{"num_hidden_layers": 8, "hidden_size": 576, "num_attention_heads": 9, "num_key_value_heads": 3, "head_dim": 64, "intermediate_size": 2304, "vocab_size": 8192, "hidden_act": "relu", "norm": "layernorm", "norm_place": "pre", "norm_eps": 1e-05, "positions": "learned", "qk_norm": true, "attn_scale": 0.125, "bias": "all", "tie_word_embeddings": true, "parallel_block": false, "extras": ["capped logits"], "init": "uniform", "init_std_qkv": 0.0195, "init_std_o": 0.0242, "init_std_up": 0.0279, "init_std_down": 0.0279, "optimizer": "muon_hyperball", "learning_rate": 0.00878, "lr_mult_qkv": 0.5, "beta1": 0.95, "lr_head": 0.00694, "warmup_steps": 0, "schedule": "wsd", "decay_fraction": 1.0, "decay_shape": "sqrt", "final_lr_fraction": 0.1, "batch_tokens": [32768, 65536, 131072, 262144], "max_seq_len": 2048, "doc_mask": false, "train_tokens": 807100000, "max_steps": 7483, "dataset": "wikipedia_en"}
MLP neurons of a small language model. Each row is named by its layer, matrix (down: output weights) and neuron, and shows model dimensions 384-575. Each number is 128 + 32 x the weight over its row's rms, rounded and kept within 0 to 255. Numbers have three digits each.
A block is one neuron, or neurons of one layer that tend to fire together. Before each block is what it responds to, as a language model described it from the Wikipedia text at the highest values.

Responds to: Word-start continuation fragment
L3.down76:109107114188196135145119035085072114158125095101101099099074126183123132110104144106156140153087116128090155149114142138129119104131113148170127132125101129173151162136118101142136096093151194153104133104116143073139154096108120124144157151162163110081192099136167122113120129137147103122115155100091137155110124097107139140061155115193114185156087152109115176129121163157112129108096191067097086116148103081093138165128079131114098121077108188110119110199102127127138130165191118179203125135111196101169169156122091163070152096109184107111136122097158168116139172153147157100
L3.down1359:159128139121182103130177130086142140134165122160127106143090171190148181157121156116113127130101117121105099139107093098125148106110141132118131160115138152098139137071086154081166149119081124158117155173142091155138225125139113145096147156130176122114141132125193105074163154164109154092126126142188129117066135125152068224188104127120119161164147146140167152205167143179123176100113109126121133114098174167051111202135138200130098116139123106145152093166106159139071101200133145158140142108136123153116122149098175129096113109103030073124100103145115090107164145106124137132

Responds to: Foreign-language name pieces
L2.down929:174187130087161134141145120120118119171096067169166090096129124154131146104112101175102093168073090115147153164141116153100103162167108133080155165057143132087119150197081103108142129126161105080138166162068085082151127151098110161101159136154113136127174104092140121130110106139135148111192090083181102151131141155140144152216110125121119097114126061138160137160121084121075149125151133103134205143148111112120148053135141139197132108138116160078122202076148159189094058117168154054128135110189156137123070136116165110085114132104093192101136070080214115136117145127052107114
L2.down1038:139120134190106158185155112146061114151114105157122148103091153142099175151148051131120139120095164166127150143129135168127142111120139068140114116106148161148114181122115039160101149154127155155076058095099128073133069180159098122154070099109180141067143082076077139086147157115132069131126146159131124069119118111159081134127113165098121122104150150054143103129180172125118086159152105142132117152100104097094196094115167154155076142140164113108101102060106138130130088133108093108072085100088148137127063155097174142142132138166059139098165086116054178104136147156126148163
L2.down1082:116174084099117091159071084132151143104106136112162117077111159120106147115164148160078104154095122172080138160129135103117089194108128060159102184084116113172092131098147111122127104191130177133110141129164177125118104197107128151063144141124148149189110130058131103156098116060116082134158142140111127126103117109146116169180158106138082087159130105120105097105139084085118104173126128149166132166150141132108084096109120167130170165114113157106178115178160136116165080104161086092182107120067105112094107156146141227186115122107112135119163198192114119147171156099158138140
L2.down1720:135155062202115121106104134153148145163183101113160126094152169165101138132112174090121150095128090112118180100127128190091132177220156087194095124126107182163141179117123072200119125137092141145111131102146107175118147229131117169116152142072092170093113145072132122108072123117123126106153157118122142147091121130178157134195156139144108133135084073108196132106107126156131085150126139148113117138169157113170101139173134157158152144134106131119129135119106135162140113129123073113195139133089140115075129075196121132142121111101167123123128188102129105157150144136136138161

Responds to: Wiki heading closers
L2.down48:081142129172114067112142129147122143127130125178117118124129103200143141101118143094114089082103182055124112166171136198070141117126132168057067129165181094117165158133186149156178201119160150103123199091120087142096100123158134138130139071118150133119124133173167135150152105138135086123119144145106065110133089114134131130207114150129109165118102147141090132179185138116148109101098057143163150112151167125095143134104107101114129114118156151114188140177162138086126130093141130176091152170165096159135206129074157162113087132157112138115081090168144150141150131147099197163
L2.down1566:146137125140116227091090167122188089168129121127195117131145159115039090168097115140128087141131120140129156136190185146129174138117147141088113171103117182113172172088198116092131114121182095127107187091132141123141099106151105125128142167061098090116106162184125115124138132129196107094090070127127118091128149167124142119052084129155125102134152130113167146116077132128141077125143165133167140124124092103084147116091181163132114153197145128110141109105130114103086140138166175174183180116127129142158129157122096164134154148092127123110134122147128086169119081151114131099
L2.down1800:094120129148135127099173121151159096107133158149153120096137111119135100153097156124134145070142093103105108133117153211108164106114105136230116119127119126194127160106177148125140137142116173123122150092153078121135147146148177154135118147132193135155113180161145074158117081100127119112141104156117179112087064128156212153147123098172110156117101073078143101106106129123159156142097146141179162133101093154117119146137072109161170113138138090165170112089167127113134099097148120149081125147136155077165165108083124162072147109161115166133155124064123116181118146090137132108
L2.down2147:094144140097087116128133116201135126141100178118091103167126133121074123123112170152133090048169148118083096130193156170131094139104112144106105090104058156129161134120162104144099138126173154127115144101139094137119132121159114189101119144126151173108098162104105110165103121120145094076107114137079114139127121129176153153148077144156092119102130141133174095111096077172160112172081191177135130116140060098108125128085145155146173109142091087110082147118154113101115124123183180106136086143190105089095125117077129127107124145146108093146181084089207110147106188129143145093

Responds to: Mid-name word pieces
L3.down323:062080118124100169130127143118101142205122106117112104099120099106108165116139118147124100106144135129072094161152152052103150182142098115189103176035154144091170124158122180114140096104167116101092179143043148140158142099099074120082105117113161113151149146127089074108089081112108173127117114136114131082172114183124087094100132125157124131155111154162141165134126115145166103098145128111139137124117097157150107086143146130085146145099117153096194113129112172111118101133156095076138040178208151124089163151175098093128116139129051135133124103080111140101152138126168101150
L3.down351:126091093122155191170080126113113144117154059124125121126182056084097104141116039160153124109137161126117087046112123122118058114130140114148187136124154103096105114121113086144154171139145104106109133164104153155155123113142104085109084100103196130144137160130153088120071183064148139084132089151038094130094161104119095126102135127095131120159121154055159118116128141112096075178153121109151148125091110154084150123158097145106099135167221132108116120102087103130112156101118134067131105106184138156168151137109193202122130134148113160139133094104152123104146136122152166161

Responds to: Word-final pieces in compounds
L3.down895:156198128176110164100154095078170124158133093172136142085131176126116100119049108163133132126099141112088111206085134125140213140111168167151078110125096121059084184091090175141108107104151087137180101109206160112103072148126012142147130127156095153095127192075160150138081131115071164136091109120125128111136112132126081160131135121184119131144054129116138139140150124171119119137123121115088128146152176151106163136121112122174104135088118068137110143110187115102070133176053174085154123112093084169139135127130100064197135127114129123185124132113155140136149133082118169173
L3.down2299:160127073131198174134115123159137109146161127123110165114162125073123144104093123159106154120117077122115117147055137130137131136138130113081145096129098043044163206152154069117149131113119140088113120148089125099137117127164118103073151165179115134144162122129133155103156113173175161113145124091114117118116099135122123143080196152173092129077041125123120120109107097179148074128138149098130163066112116146081118123106132098104162088129132124180114150149114129132125101134106052158122154119139135117107135120056132093151119082126138130111130173157112156140119188104104111118

Responds to: Adjective-completing suffixes
L5.down196:133110123115184164120126169129191144235063131157194176140147131107090096147119167116148125174170138085111157110107154122084091117129116093131127096085070108103158107098126136102117130128153156086054142121116106093065137115067123095119138100199179184070061122196173158153151136150136126105147116115128151148138138119126158102122129153147075071137079071077126128114127129146201165099161172131128098127145110099091102102180106081114141134122141141138093124171171109102126120159157116145135145088123151082093157157124163146118084129104108092114145192193101099089129121127166078154
L5.down480:079149133157118153171123117192151182096170118113170094160140113087137083126156160098180142076108144160160086110110174133174112190121096106116166094166146074121204117133117126103167153182161143122173165128141156121128133136160141178097118153143109043118099105169103123067152148189049092173126135164083091090103136118134093134180126166103095121134152125126119134147111106153098098180126143144204106155082086072158158158175185076178094132113191161144169126112131108126098161131133148121089171082094159095105070122111113109162097154103132181183111156080135065138196125080088148132
L5.down513:083072134134087083118123115195189130094172109179111100175134163108123164177096150137098127127064114076110094160139168143163075172160115089133121177081101170130147085125088145130118134073164136138146109082116143095151115163050110068106104134194126119079174121172179075138121120077127093153146151139099096095185118114082099142160111132128103124174074054122118147136137118137076156076127086101144106118115132190141056115166091075085075162085136104145150117113089167135089156101156146118157105114125110115148150126137192091115103121079147132108155131164079088160108186169097118144
L5.down624:194167084112134172165159116170054140160118085147153172138138153135131158180120083186087126158117129190123082135173108176151153092091159107167124142137040170070175126101211127107141157086142109133132142124080134121184189117110131131192111160092111165190137135164117191201170132089111072108152162126110187128162108146091115194141159109139162127202123065122070136132145110120069101150139142090129165114156098099094065097130118126107187181139167157107096122102097100144101130145117078121095187149134117139142143241116102109140133130112152036143087107141099150119127134097085179120
L5.down688:097168077070096122118128078170183103132190118194145122118093142137140159161092147085143123112139126151122052144138175126129124157130122118165104176123120121116159154105032162097166147117126103148098076150089077141205176143097145097082130137201135155166141128140123136097186151072097115200112159144071111146167104164197094183173167174093146135119089088090138164170109112115135092104153153143102127141183080105103136125154108137093144128131050119218085166169102133159137135127068093146118197126101058117167148162074174108137095104136144152131056079160103137152135150109104127115
L5.down884:127124160100153124108142161093129141117213091142136124167102144130146137160148184067131162140121150104119150162157130101073079142131159129180183145117136124063136097131111144170142124115137153054149167105122082168081128085233089120124110136103101151074120208087076161099165119112168092159122121176120087105105091099128166150085145108137113102125191171190110081197073109076133152097113166106108135117058127116110082078144106124109097131132083125151090125084162144145066161068126169128127125129179102119102076136099139153070127087120154170120145198114074096158150164094182109093
L5.down1206:111086088104111112117133144126124133111176098129120104138105112138146098131193173122127105123142167080149108172108189112128102083198106126182066148113134108189189143141155131157128128151186109121178104140181082141160156179150159131142158067154112133107104183174152139038138186105124152131099158125120126156120109147116095139079117125121060101142124095139123114103094116126169127089127129144112160143194151162130056114127089136065176127081130163122167125212179108123136160181108131114104110191141093137087093093119114119075126127102151110104143128134049105146073078078159085078
L5.down1542:112079189131139177145158170100162152132157081164119146101111129080145085097086161137142146131143097085174197141151134183112143134126174160162098127070156205136141147176171133098123149094119106107084127179167093140122120108156125168109074119096085096085075116108103140073074079121089145119091102174127110154149071169150133131164138152125112101126147140106129122110111132214153093202144135133132089038164124102130105191142118119088122134172149142110180135151160098115117074131050088131111076070068103129187146111163116079135131112134093120105195131105089177104138108093118119048

Responds to: Section heading closers
L3.down810:103103114147118112065137172099096133134160099137104129110111158172135162189193150107124073099146169100120117085213137150130125137181152255098091169156116112201103078135143156132110114159113123074104154157130083144159125210077189122125126141096134141164195078096135108249066141120097119085122126168172161174141072138116134165137092112111134107084080117145131065158125134084138153086121192095162134092104176083113147134121117106095077136141094109094115066152132081123165121171160096122136103154093086137183135129101146190129121091099080115157145135130088085105159138152087127140
L3.down2116:171108082162162107087133096146047115146130150147120085138107114165143152120146056181087128091075108177108066108155125127102106211113112149159148150124098123151194210106169201166098158174097116166078106087140132166134167172181131149151120116155113139112093112110149144091138093147094099161125199109158177129116117120103162146103085144111150148129107150134152084142117146115215181127125134127138114153081157138111110121109125140120112141102172111085123106148124164098141140126158148104086135120164119176117134166127112091140067135122062212171144143125097137106084095163126116082

Responds to: Split-word letter s
L2.down251:115090104136185098117145162117107156166168060094213137097110164116125131144127161172086159160112123103149189159080088148098112159147160180058104147049137108106087127165090178076202109136128085146133125147062072107126157136096109103078107185133129167118154168138084135133184079151143030124145118154056140148148154082092110085093123136180147088145159162132109110069149127132109113118183149167152126098101101153093148081139103118189175167144119160104121117122145084164132121152118118126087148134126149055126110101111072107085152083141112097077128123086157152129165111133139116147
L2.down376:146177089185158127148150147060141127163134100088173123143160070135138134128082153101185105154104088095075197141135111122104130149127107122116131110162114158139102145118116168216134159044153132131182166145119136139176176138161096179109131144106171160122070173078095169220156089131119089178085122103164115066134161144192121095161090076162141158160111074057146099139110122110127089050124162144161187144120144165113119127114080125103144089130134122092067118169099137124153122095150120148076158172122110085129193176125151102086137131064056120169058095130124161166172119139163123130
L2.down1463:112165100104137118147194105108123124117097114141125084126125080125104160130132146135138176101139192140139120158157114078075100152151112126167126099146101161116179116094105077181102107128134140086082126121113064150142125152203103142093159146134141091161143061140124138169106163107133190175075099203120138128111126149122095132141153182106170120148141093139142105100094103103135166110135171162117112171135147106175145120105109161136149118126104161046142162175121131120091116113136142114167146151048140130121128150133113084185201121098138156167110101142097103116088148117140077196
L2.down1958:125160129097152081128077130134119136201194100128120052074189139119145135150134119065143152168108097099175158136158103132137090158136141072127104104079129154083150155121107090137153166058140086122096110144101170120107124136134140118144104176139171167101166154130106143153147086121158073098131121130093167101119153139119099120125136178123151116148128133104140100149093087094126106102059180116120109156091143115081145132101085155139146107117096154157167136084124100165132200132144097152122153138120098092105151160045160083104167148124102127118151083104135167122098143116084091212

Responds to: Adjective-completing suffixes
L2.down31:064136106098049099068135127176097107133129121165086123110170165128143133120131155131065099069108113137124132179170105099103116087100105141135124123097132133094157061124148132122151129080127141192155140114172098101141134113141058107164103116169113102111166130095157162162156146082130156119110103154185142123132182130111113160105155086202098154122142134125146161137140152140163178123161126180137158134188070123115103098168113135055128145149139119095089062116158133123196113114138231130108135160209074145105074198084127169122119143135099122149120138165137186201116047124117170107
L2.down254:099103133125103102113084150106139123151125133166147136107187206086077139129108145142074188102124127113180107121121098134108135100150128126151112080101130101163165135135171123126146129155192118065142128163191125167097092126114124196078126086143129113152051147082133115123165107145106136105133133159093125136161114104162119163180138107156159143153088101121109169095120083159109139158144136153140118102160112085136130103059102057127087150187142083121121070127209148102116088150136151133111089116097165129124172135191064067176134182146104069166166169093125140123123143138097139196
L2.down1072:092102106144170149082150133151158110105066159119120146116151067151140145119121164115118096152096126101141111233097085119170178095105158126184137121103144082138147128115138115123225141109169178124086167151089194177124146147145186180134108135066127148157142103103028102105126142077065099151154130137144136185118127109163134083094132100105128170148070097129093148148116129090046069145121052059126132158043173091144146127072081145121148106135111167144109110147214127074126083166167133135136071054097092123062125114150125109182131151117066098156148099099109122106115148105118143118
L2.down1304:150172110081149119157125156128164148169162100114114074108148147171120122126158168106132137121137124099162130170038133114084197044115122130112140094102104081170131193142137098054163082151194113114144135200186098148114113145180200147169086075136151141141109162064149114119131102155168134105125101158124137159134097129137118141167179129161043114115067109125154136109121116183080098136086121144145153144115090144128060173127129114135106115133135083110143108162178113145115152114189167115145101083097154121117154115132109096151074137074101087191118132114147114120141132150117128128

Responds to: Wiki heading ends, pinyin syllables
L5.down54:115173120137121141123172134141202150107120128157135139060092131116124123134158136107134145175118152204202143097113159110142091084188198108156157096147124070100122154125112140160126150142117117141148154100126182124075094153125083164134154137117115189142103138153138081125121142158163138155137194110117122168090139102199189119085175086153159117110144169158113141144098144139147114151134136107125111101170037136181194142103167145165168076113153174178122112053081170155105142192102174128157099112106117104133133094092100115105129112113165160124188129097128109109123118097121119164
L5.down828:079149134166175135125162136121135084080188154177099138096148158086106059113198170085120084151082161143102182089139121133066163101094161079141159151125156095125147119122113059127143189158133163112135146139135156078120104196201105067105134113170091181143127114130152105104153146129082072093127188109125122140088136140131168144122115061162104084129122148057090153142050123191119073043166116114104101186102182099181167114132152145122127076125124123057054125153125093165155154125186194116127147107110167039109093085115120178107170127082150173165173161112138097172147096109136103124
L5.down1164:197097153139130153164164159153134154167181129074129108143113150095082103185118132080145107123186136125136114135129103121200102064121159121140075133171141135065105110100106132137099132121195081166118052154080211128187177057128163161167088104122148167150154121186170085116124105150131191101119134139160132129186105171091158129136143139135148136141100144126154143095133177143111149099115137093099147157149098089104148084145114090162089137106135090119134150203140184103125068149064134091140093101130094178154103127109143125081165171149089121125075106117081059109117079125167112134
L5.down1292:140113104134121145116154091150162104177120085113194129124114148112136164127142151160171177081105174134143116164220130142161153124069161126104109123131085105126212122099148062089159201174119182143131187068174156116150144109125152121130126101154156136120135145153109127130107172134152142142091171167182101099130174114154141115163064168135073198099122109101163116122120079124115134125183122115130104127118110129096146133147079156123084123143152110132140140126129102118163084169108137120113191117150078113128063092083160130106170117128133090153134095138134091149145127133148068122
L5.down1521:128097074086155174086078087143152140143110076135174114111147108177131107156127101184115114092143122136155136116145094140133116125106147122121134150128171100119111140119105129119095151120121113128117116115112121116190145138089158162100153111104139122104157131125067024151134059142116093129132126139117105046034111170143158163090128070106138114130101144140166127129150112119173110159133147133170090140114110197122104029101119084117156110126118171122180121157179212117119108152106167113117149135083102136151081089111130162149118141118128127142117097084155174138158107094112111138
L5.down1743:088188139100099123184171127145117124151118125164118094132154144128188125151109115123141150109122161140118038136153126117079125115076105153142142163157066148122154141080086112156121122151149153100157134116144119117155102118107092073129106072096092131098120168104111038129102133163176116173098114113147101050137097096136184125162133155081102124133125121143123096101098123109085103098133127159167077136130111196101107156163195124120123132100062126065092110118135182120117110178091186146097155110161057175129132140073103166100124140112130113129133127154116118167104084146085156120
L5.down1975:129023171076152128183198123114110152120179065126168150138142164097199173076131140145177205099071143133108112145138162106156191137073143150084091179112124175136122119156065146131126102112139156100148175112163097117100167141123098115089108128144138213186159087164152151125047137135160156134106145126099122103134165132092117109148183159142154118170124091140125169210141156134073130113116117132102132165146052176116108151141065133111122130094179146092115127164129117145124120143157088126105150130173137133081099116068044100111095146165141100140100137109110153125135112043100110172
L5.down2149:150081117117093183129146102129124135132116134158213152138114101108144105124158097090189119144157131194104109131161168124113149134115130078089155165134099140086112090136126133144102177108126120132131122111137123092116101098126145143119074149136123137123114145100176194148128135078124161103123072143103125103151099156139138142098137154091168180149117137137098100118151133089187178162115105122112138119141132155095092154105170131102048162183120125123168179090115137137142117167137102055101080125134182124153154110202149157137182116154091115112165115168161164161083136113160178129

Responds to: Foreign proper-name fragments
L5.down151:073125108120145168106102135131148166112163106129185063099077127094163120121119157128141029112092158099139164156156121125155158096162102113151114158095185112106087109135131175183179069120112077139116101121112087143090190109120138109127107114143135086136122153104135180150178097116156104100076071152201143132141130138086149071125168073118148136086139102132166157156132095138119107110145101103129098149120116127175149113109097113129051084123120121157108108118122165179110115074064111137097150196172154139158184121139127135109076135112146140132189117064165146135123135173096122120
L5.down422:121129123127163144114169146158121138125182164124162094121169095100208098128088045086131112127141183189179182150154140110120127130171108173101098131129117098126137092173139083145107102174190164202172187155185086119159118119133125131160129119110120114198131090171080135186070130148142161125127113141160113180127121156148106160120105102106142138129145161139097121092098123179123133160147089114122153114127151119119129154150107136123175059116169124083111164161096148142154098135140186146139133138120174123184102142057121148169118125055118087152110176110149160104128091175141135136
L5.down702:093120129113193143124168156141149122029113133097157076130079144181175133126159098162127095106141089085157071176116129102143124168168109061154129166047104150140139089144100087128120131141148140122144140090123130117132121160143119118098124120096139091101162122074103132135115102126199128143117160153077147136113110141114144135106158197197138162092119066114160110144141062135101091155118164145087134128213128086136180115127095120113087107165105131066112087135040129125192125126108105148109100137051172154070103078174133118146147122105167107085134151123148119127103079180166145139
L5.down817:101104115109170163140128139132107130062125111060136146154154081161107142090115141085153144155148185113190178094108161089112129092074145130082160101094136163113130178096138160128030087120124183136117157077157138105136138107105090144120194166155123142203131141137142115171142193057136128151104159121122141168106081143146109202151100092119071192119114169169111117136135105125118155086136134152107132128132072074144052216110108096130064143100076136146052098138162106100169138138075127203090122084184144067157116123203160075138113077148125123128206168086093100158132142097183102118
L5.down829:088106094108102164075053099121168113115104090151079071147178126134112125149086123084160092115115100128099140170147145162138138105177107119160105138152167155144161133191155117077087150116123204177075153082168220142148119158116146090161105088085125127132087092122170203121141152164118124151072089112091124160062094133155122140130137139148146141170109127169152119138118153156140099111182094126088116086142133114133091079106171124166170153149143124138132147134107055158172101091112127105101106144140151141114096100084131160194111140131139136128203076159150113096107107060146101147
L5.down1644:150169184080159139108142118130123112094120093074134174170120158130146124103103075120089136125124127114137137164119064119124120138158110206122147169141151170099116127130115173109178097093165151093135154129072123141123185075141140095089095078096101095148155089115128105151185187115140077085090123076139135196125142080079175103095134124115107088120141158156138177060136157150042115120071133113179115195187127089136116024151077126135178153129192124050101140096094115120146140120144147163159101133166172130186167114175105121128077133143121124077132109130102139171151126095073074118
L5.down1791:154124196133173098135201138115121159122157160158114093136179102134121192130162130124142143126146167139129179143147099176105136149134120109096165129128087119118146132114125142152088094078123137100116208149121123112137143205130131110148125067151176148109110140138067116141078160127164111116076103130173212074165108121128069107110105121109031178157079087139112112063174137148084177147109120153128093073080128050115166174079114093110122135080109123095091087143164153159080172115126114112154146138149171134129137087074134134139096139014141196110108113127172114142164119103150171132
L5.down2237:143112179154100158100126149085134129180084177098135138155114171128131203120153092124129139146130130180109128071146122180144178105189109140084122102126117171159039099068135122146121129153151121126108105075181111147182125136186161075132096136176170134198164163099138103165112154128130083166065150125055116146112084149101118102149120113153116157138151102141109119130178095119181144125105105176125097133098180151141024100143157127195069152107163153134157149048193146103136135141081140145134172158055163151108123134083118152146186125102170132124152112155177128096130103108141133177

Responds to: Mid-word name fragments
L5.down90:154105113131119102146174141131170086149098131095118144121097087131057065119165149170193112140055167165162112057171110070144073099123155073148135062101161130118194134125180114129160181129165135160144109164090129142114146153161162079137109088072134155086087145180152098155168093123123154152152117128157103108149095159151162129151096129159137136154107144165179093116129111139176156157104207054072110182123118157141180173125060139075114190132182080101143113089093106137141132125104175144120175182108184144100101164113146112090115093103178139123113103099139117107152100110100095160
L5.down276:068142141130121172119074045122095150159169084089152142141121054134150162130192168106182160133086136145078167139121134127124143083175101105105154183170171132142146104080069127115058127109110075100189184107090143179067117107078223165127108091118136189085122115118129104140169111117115133091107139135160169092093137092095092177093116117163126095111112148122086126150137165128154169079152129100164139154132158148148146184123093140152115124157136158106183104134132103151162111163160090141112121087150164140102117127051131229139120125169129125136135081171126136197109129126162118162
L5.down1115:080091108096166104141138129132124046128127133125101063094077106121154162186096159086102096219080161114105141141194112097094074178129072100142067146104131171149123139092149090175112150095170169138139147130101105128103159166102179136164103155059131119139146152148126083174156092104151093122145121100160150084136133116133113067154127117080072113139117099066164041170112223135146108106089122087138149116181080179132101189106106076129115127057091108138126139068072168109166169091114098121094058121071117117169091143098098149139104161128138180162078076103104128153128124155159109163
L5.down1401:148175160148051110113131147093127169161105146064102156103145089128196119088133110158161092199128104121122136108141114093180102079141143085183087113167115171139105125117155138142127071164163144104113090165119164148160121176067062140124121126116208075140143112147131072118157118124139175163120174141113062089157138124056126143118160149169129131036130099165131126132172092130114128113124135142098112120097164147154142103073052149078099083096147153126176059155144106086126121141115154138125242114174173176148103172093120104120127111058170087148075121100098146091108147108096138123
L5.down1773:095119093142126147054128067118112115204160177163154151190100193139080107132126136161160154125067145156174122197156136135125170144133164124151093109133151129126049126192103087173175090081113103092125138182100166103126150145146142110139131102066137160104073114139172186113087143102117085124137133106110143090121115136154216123106103121136132160143171116117169168069103163123142117118101093164143115087122160109191145123170059085118141095101149159142074126143132196118114083168124074123144130114121117115149091123178172206118154168132133157122085161117133136170118134087091106106
L5.down1916:148106100128133143171115108128125101144095142143134082096208120135168140204143167114193117205109104146161151167134126097077097088104109132128154098126142173115129108166091131149105120210096160161116166124122142133117156091187143064091155148128164115103166097074134132131149128113148157104215176193100141092089174149127106146133151121094078101129150159185108151144174098071115118139107133163087100138157086142089178101095094162115109138160125116110127158150109171068142150132130127173104119188064150102144093182138112130061086151118063150118158101094151148148159148140143116117
L5.down2010:162130101126095080080123097153156138121085114186126062135144121169141159111170064157140131170080135124197105117084096166140113132169152130134131117145128169122124176128144163139133146126194148137159131174159125125183112118111143059103091119115131094148178118104133062162166157154141194164155157086147092109065120153150126147158136064111149171045198140181147142063124122139133113096116185113160138113108118100146141101131105089117146100132152098122121131120117124101071125147080124170145152089164108156096127084101163152201050121168093139100145124191150145082146084170103108115
L5.down2027:137141122143126130150107121089143138149193145132102101117154105154136188119133133129144189125167092132136140073186099086134183231110091097138111076202162150101127086169140151106156143109119110129092061158192163117143111099134129128144094112150105151149082144072097175182129060142108138103189122188099078108100089183137157087160160149127114124134164121152119158137114087136124119154129131137149122125079102110137091152082074161137168113097142121089139154106168142155148093175176157141094133120126114102089099121143093099067165133161187185103153120121153115137093109169089109114